Weights of a small GPT-style language model, trained from scratch on English Wikipedia: no biases in attention or MLP.
MLP neurons of a small language model. Each row is named by its layer, matrix (gate and up: input weights) and neuron, and shows model dimensions 0-255. Each number is 128 + 24 x the weight over its row's rms, rounded and kept within 0 to 255. Numbers have three digits each. A neuron's up and down rows have the sign that makes its largest values positive.
Before each neuron's rows, "fires on" lists the tokens most often at its 100 highest values on Wikipedia text that the model never trained on.

fires on: "r", " Gr", " Br", " Tr", " str", " tr"
L9.gate386:103109090136103124098147140137155136142150106113103124099134114148168165136066109138100083144117108127132146136142151097167143142135131091135105131100174101120080085117104153154145105135129141129141115155122106137170153158091122174125141163157119145138161101141119146136154146142097112071108105081128092132115103107122147169144152129113129139111103114128111190128113111093160150148159119117128126147101133132143132143163133141132138108161145100134109136088150127115138077088136140183126158131093157102088154162146113135109139089132154135166096127189126139135146129146146124177151137110168117147139132128077143089097120107156125112073133098128089104146115089098110130109117178096114157119123130093132117108100118139156139128144095123145155101131115096129177124133126093
L9.up386:101144148160103162125102111099123135141110145174102143151137122168142143101120107113118150097112157140152146116088105155113132133082150068145155130054159159125168153088094085156121094133123164117088151100157134156126144130134127107136128177132155098140105127129121121122164087104135111118156146125166146120142128153180163117176104134126182122128109106167114131116099130099116108094150126150098143095097142111132065137129170139177079153105134087129150135131128130088141095126076115153106087093178134135136128082134152123111103104119093131151116133114119124135103093131127149151107157090103146146119149124134102153142114163166133126134103149141149102137134138151172130129132119115132120125122125102126073129121123110100137138122149107132165138090107140149158151107156123

fires on: " contin", " val", " Val", " ele", " Or", "in"
L9.gate450:152143099102111114151163140095151113152083101149126129090110134124109136116142140147151147120102120114187092144148122137111126155090108149151189151145129137154138166141153162090146150137126098135108123142107125108112124100175123146124107137125116101195108098120084117137144145132121103100132126143113125145179138137155129111144137099105123109132143138093142152152111130112096084139152128169136151138135139130124184121132140098161116137119126123112183106136149170104133117131138096166114133104135168127169147105141101141097131069141144131162117089162135183147166071109117131128104116124119099075072124092118133097103126143116152133183149119175115118144144145148123173137135135130104133103160145140157139099140138190089175154116122140131138162144117110154130151147108160
L9.up450:167120100125136132130172133115155146106151130120145162064124131159103195140152082124138142166108098103118137135141127137131152157110110079116135126121102118156115109108139125152157151087135167146106129071109100104147158133178105156145145099169153129117118117113155122127150139148119134149129113146184130115138093103184131094122171149149123103105143132139092132137099097128131161142128121169125119059149151158149160137139133114086124149127093136108111150113112127156147166136153135121122107148074122122101125101131176139139152097104149131111078081139122116148161147110131135154164110157200128124118093135157134152135135145108088115116141139137072154102121150156131093139125116123126121145160107132137171108102132119145124142113171121143149134097109094127174151151113113

fires on: " V", "V", "C", "M", "D", "N"
L3.gate465:128153088112115120099123117117130125134139096145161156138134096093136095122120078142119171127159118111138088102152078163108125086111110135121115142152079104122137166128094119153104099097166140098154112124104131115148140137135105129103178158167162161144077126155118135092119088091174114114152091160137164149128150098128115128156132137149068108124139143129106142150122089088161128102101132151149131168128060105156108179108157129163166157142148124109089145099134113164091114076137103116143127114118126117156109138181133118115183117150147122129095137102114158108095145104164118110141085157132164128131131126149145115097086118120165169115116150151128149131162116088149156117148144136149113130124125131162102144153138140122141134125172136122141109113140150114123155130124114
L3.up465:123155163135129155125102176131138119130136118125130120088110106137156150080114148123098138110067119122119150130102133107125166125092117134134108117136133125125100117136171101125094146130132142152146117144093126089142102179151093120099130111122115114094136138137144117113143144145130106137101114081129189122126171171092104145132112152123136183150088132151109078143163140118152133133143142156126125122136148114145109087148136124102148139100152169128111157133107152095167130105128180155121094117140131113158161076153135151133135129145133148092130149144138111082109094130166114116147092095131110084141096113100084119122167096172098090121067132124141129090114146153110132170171101154168125149112147105127123181127116156188130143139149115156121140165140071111118121125127109

fires on: " the", "|", "The"
L9.gate484:095083162092127136105102111114152082131144141129117114153115141166134131119135138106151132083156117131125103133136115131118162094112168183105111114119105137123121109139076122093148137098110111105124149090105139131122128131168168141113105105121130174098141122101125137061129114089151126138136128111127099106122111135091117098140150118095118115138130150150147138141132139113088115224125125147184140061120126126123134157129109105156073121104117114174126151126093089179126120119148115141108123099117106156124129135114157136093140130143114123141139108100178157144144151150171112121113121096186148127116150120145166107124118110105144116138126127098136101158132133139133129170099131097144124093136147079110182176126124145152087130171131062137117120117158131103152124145143139
L9.up484:147129133164110119149121117069097141121129139125116109152115140105135116083130075151144147121166104092074126116130131102126119090154102142096152126127103156123148169180121171105108127117118116140117094151136112126123096110120136101129128113102150097124108115124122152164113149132125100123154133128127170122077148090118095146103088073116165155122158102089137102160158117118069164139162132082129144093122146115108118153169131137146127111108133126142149101132142159126142128139152141113147067162181096082116150132093108091142146180133188141122123124152108152091133181125147096106112141123100135105127150140124140130107122155131150159126156156142129130096147114125148123090146110126140102114138184083120140146141195099129132144141139133109152118101143130167139145172145124

fires on: " Gr", " Gl", "gr", " Best", " tr", "fess"
L2.gate300:120122113125130147120127143132120101110128121119137136184127131164106137101136172102149117134116151121138094135139118090134151140132136129143099143126113194141155105131092140144126123165122104128141094112125099162105139098136189143198109182134102149136116128116153144070119154159132125099099168126122106117140135112118129128116139144145153105116102103172109142130153114117140136094155076084100137102169122113138132094114126091149131098152137173138078115134127118107158112178106151124145122125103111153093129099117096132097142105132134167187164088117129116112184126128134084149154151149152120137103118171108089124090146107143110158080111098106130143175147133084108115122153108122139117115131128142145080108066131159163127178105131122140099113126140121081104137124116119
L2.up300:124114125198112118094118099087086151124121153136120118140146127094140105101068160147103078163115127141149168139096099127130142100111126122086138150165164122082122135168116162093114118130100156125097167124135118163138091117118073118142111155133136098161132123141146123106114119071108108124134109107165111146117128112137125144121079150154133170161122115110084106125104141131182124108116129097075085104108098094118132132132154125097135145115126128126110132137144168127142133127102155142116145094149131145067188142141107098092108146124110094106091141114148141128150166134141164162133109137091118187084159104137115132147115104172159103115168126127156101154135122156136117126125135099121133112128140158100117103097125115115121136147117155104097111119102108140111140092095100

fires on: " M", " it", " which", " J", " Y"
L9.gate1:104101133159121112104163136157096117120163085153110105135115161136110097152111115124159168135133185147141140123164151139102144107149105144119154108141139136102138171140121112107121140132128130179141159126085134153094083128115147171124123153109131121137106154139098127108123110089100111123161169106123151106113141123104129114110144131145171155143142123170178147127124089098145130114151110160101132100089080119145111108159166121100121141153105175125138131149128179116101118134168147133154136165058130121150102142116116143084119103117086116123113106129130135096108146098117131129149141116145159124117159118106090150161126168132118052145091158098130143180164158134118151136155146128163096129165104133133121106112052140130120165108125137109146102118118088098129132111106129
L9.up1:110095078130105124097117129170148133136113140145119123147111086139109145106150117130076136104115130118109131089104138119115186136145143097116145171133121142113109100129130133164119168141167153141182106140112138098158090123132132178117122086119143123105121124127154138105102125138132146109174110144071135137101161127129123116127166094154114146155129109104130144113097193108164155148101133115154113138142134105148157130115143096090137129126121190125148139122162095120129111155159120160156131121107136117173123146140125162108139185140111127111107138130142098128143122107113097106096075136158106127162110126093110125148090147079092112134106133126102151119118092119108112147094129123170129159086114158129108124124108187098167168168072162126149114131127099151150130128089174

fires on: " A", " a", "1", " the"
L7.gate273:109118128123086100128146187113121107160117177140123108144135095147076146120146097117110140100113123168143110160087110154144120138120115159119144119121124142130113176141142125090140134123148129134115095109127134164124137141144104157110102123144098130110110133089140136111143114117130103101140155124130176154111094146148134142133142112144093138100152138109164141123144134110094127121158104097125165103175133074082053123158098125116116121148150142112091162107122076156123107145167139118157122114126119102178082115127132160152129153098094118126141160102135149134111148148148106097117102152116143126093127120126095147122122121166133169100127117107105117133176109147172174131132114091160138121124177174162172116093106110149116123126123094092133095128042122090148121110110126
L7.up273:170140068112148117152147141172121113101119150146102120101142132093106145138141148118134136152103157093131108101132133168103206079143133163130127129133107113121115135164153141088131121118165127113153110103144106098158112156172114118170106104142144118175110183161093171107119129140131132110110130145128154092106132147098177121135112130134099136154109106119115144098122118105082132139125169102109166115108099111138132143165111150157077113058128144132107133168126124111139125165153100130152121172127100119086117094130169153151140151138119109109140103161115120134125091116124118114127139123167101144094125107115112139122093101081123139130161134115168128142110144110145147143133108120163119118140166117126084123171137155130098166124171158132147117139134163135078145188140127

fires on: "C", " so", "x", "ah"
L2.gate170:159121156144088103111151130125097139113146137115135145133157082114093095136159108142098153112165116134137129140083102123117097084080077146154098129112135137152149139143167112112132135128102115135128116093088092097134133116110129113122097191120137166112134124151115097104142124154121127131089096137087143164104106139122135184098102142110103136178147161193116137133121185105134145111116135083129111120108088085116131159130111094089148139088107124145074127146180121084156119134091125135115100081102155147153117143158117155128129103109076121114124131146114098113168125123152147124122095112131186101157108098118127089123117182155135102108109136141115136086131100135106114125137133122128135141140113168136119125131103134154117109126152152112164126078138103115138143139156099
L2.up170:113107115161133149164133122154136143158142157124149120096143125138135119118134141138132126128101116093131164139123110142131111126157163141104082128097149152142141114146122124107102131153119085152157143114142099148157155080126135141087116143091118161138126168132136118138159113115157133108143094142113129126090115162138123161154136152108146104118117127125097174158103120152125130119130120149098114107134117110113107096138173146129122173174151119138156103097148159059116177088131135127175131183173162079130153167109136124143123149101093075162126109124124196126146112130124161128128121125089176141156136096146154162176097160164166132123128124185148136097177117152154088145123117173151145107091121122091111097104136151119121130110136089111143119135135121148141099129175104

fires on: " contin", " Val", " val", " announced", "in", "ig"
L7.gate35:163165164162127131119155138132160138143136091122091118093155113114141121102134135108087098102098119157141154081097083155148143149117116118168143167144116071121143126123162145150151140127123069125108157101150152132138132123133155129149113143140131141148098103132128101094144171116076091124096153138119097140135108130152124124139084133107130125117102122102108146130147186111118167114131127136092117119123140118126162106137165132144086156120072125146114145106136114105110135175163094131118164146151108146155110099167136148192133153145170136121123148172119159128143137138138139093075111112136112118136158102131100078114125187078162111122105109111100129120161153119126158102111129078121131113199128143121128126123163136114137127134115107124098098091108118089101142120099112
L7.up35:154113137168098126103130179126138096162130166119101113172145107165141164149097102150130093128132125131138172143117090102172152093073091087092135140135116130122070129081145118139173092149069104133138160137106096127130141115153131172117103129137138137161122134134126103133130174143148113129102110100116128095162096175119122131121103127081164146139100106133103156135150161101128165118148131132094125102125153107126147123098141090103134178131134210094118121129165138108159103115113140119120185136157148117151095116102144140132096103134124149105118137163158152139103130156159109137095121115139092139133082099118102110118123103129149158149135088114113124119114157126132140119140159104093177118112139122156163118134131163144184101129129152134140128126124124141160139146121147

fires on: " T", "z", " Y", " M", "ash", "l"
L9.gate47:137142112160127068106168109119099098151121167078121160093118131172170092116132102111137146138115152103139158145113121118065176179118132149159096111087110129102114100154129183145127146081121147129135111128087142145116124134166121114083097145176163112123088137125106122129106164131149146121114143113105093110129170089130104154168072118111125129146142166163162168168125142106130123086115087127164106148129129096139087156147094133107138137127124098124112136129156160143147146137152111167125148170139102095143120169135143125116118132139108141115146150122151107127073109097146147092135122108120161083126139125153151133134138186127139141146102172125111140123123106149137158169109127110133133129136142174125144104115118145108141094120121157122114092165138140093140110133121103
L9.up47:107087119142109166105113133123149055131074111131112127139098153074119125151105142090099126125159140107103120132127138104108167161157119164149128117140070171156095097100140136140102138154151100115134100150103113111149129110132143116110138132100132108103142115142121099141129090126145132128112131095115144137121156118115136144153126090131109135137153155163149120084145102103177140113122165070139153127154164100154137141106179138153164097112085148127101131123155148122115093143133096129144145147115162099174093120111116134114132157091094117125091134069128119154130123108121120137145100119116114122118106165137117159137090110107162101105145120129090158148112110084111089154177105153070180116122158140138126086148138121094118104123136165140114109122147118083147108121133173

fires on: " D", " |", "1", "r", " str", "l"
L7.gate91:153145125127166114109121131160127133149158137143148100166122096117095127151145092103172114158151131108128140132112123122104147098102143126108145124127135128141133162117086099144151104119130162157129113137151148132135118145110131131138125139113131103081149124139123129183133116155165108101137052097155100105156115184120150144144127144108112114147153164148135131134119123091138109110144146143116107096141111155140149116113118099148100135105144119096118080098143110124123092122127136145150152084159106109061129088126126200137079104143123149168150096112161145090112091135173114122105136159106082147121130124130180106129122134156124136091166098087087074111162103169133167142088126127139108075152125123168133133135104113148146084140114130092149091102142130148121132116154163
L7.up91:116157136150104148140080111151119175123097107152166123117099137159114169143121123157110118161086107116122149133099157109113125150155171080111141113113156121066120109127118050131166125105167114160145148166145147142124116185143145159104136123111106149115137134126125141105137110139119165158133162129130109138135168097167122128126103166161098096171141159128133124113098132135125107133109135100132120162130145092104133160146127137101155125110139069093092098149158159114065095086152101128154123092128158159160139133152131106121155179128112104100106120090093121087142089118127096132109124166113135129132099157155167087109123140146133115102141129175145139089116135120135178132113138142130098155124128144197144131128137136120137120135161123123093130115128115159112125134142116

fires on: " Mon", " P", " My", " mon", " Mount", " pl"
L2.gate503:142091146133148135124132119082140139137137079186129099164146089175134129130092126142102151125140124109112123158126123109112146131121134120164130105115093143136117090124101132125123134181140089164124143149107145128112117127119106124123093120152106108138092097165114115215155117115086149118138122078167142163116155148136158124108094120165049118082143094164154164117134118118143131112131167152154083102135126162109149109187150129108130126156106138119116136150146116150127106123143122099137100139143094123182151145118124072132180120113109131106115160113119152096129142094146127127123136097147169135141138165130137152132139101116110133143127139133160127151151149087141146169114112076151149123106136143106096098148125099089141172128096144114096107094141144155102149156143136
L2.up503:146123129078151130139109075127102163119088089143153102158149099148138159116117117144159132132162154124174138156137104144147145110121116097152157076065095152119106140108108137137174139162166089119133108127127097145147129117129113098108112109148119105146125159138137104130158075122108128099152140089163151111154139116135134073093133092169091132127133106142111112100155103123142123122105148133120091097117125095097140100097182116120134114170121127147117160165109103141117112147149153093153151134179122113135142157104140074140106140091163126083119162132105152110173109097157089153122127129118119144134172154162168171117156114158117107162131101086136081114106135112144135136096144124142149132122110134103106164110141085094132107122101172127140118143138127123135145127153112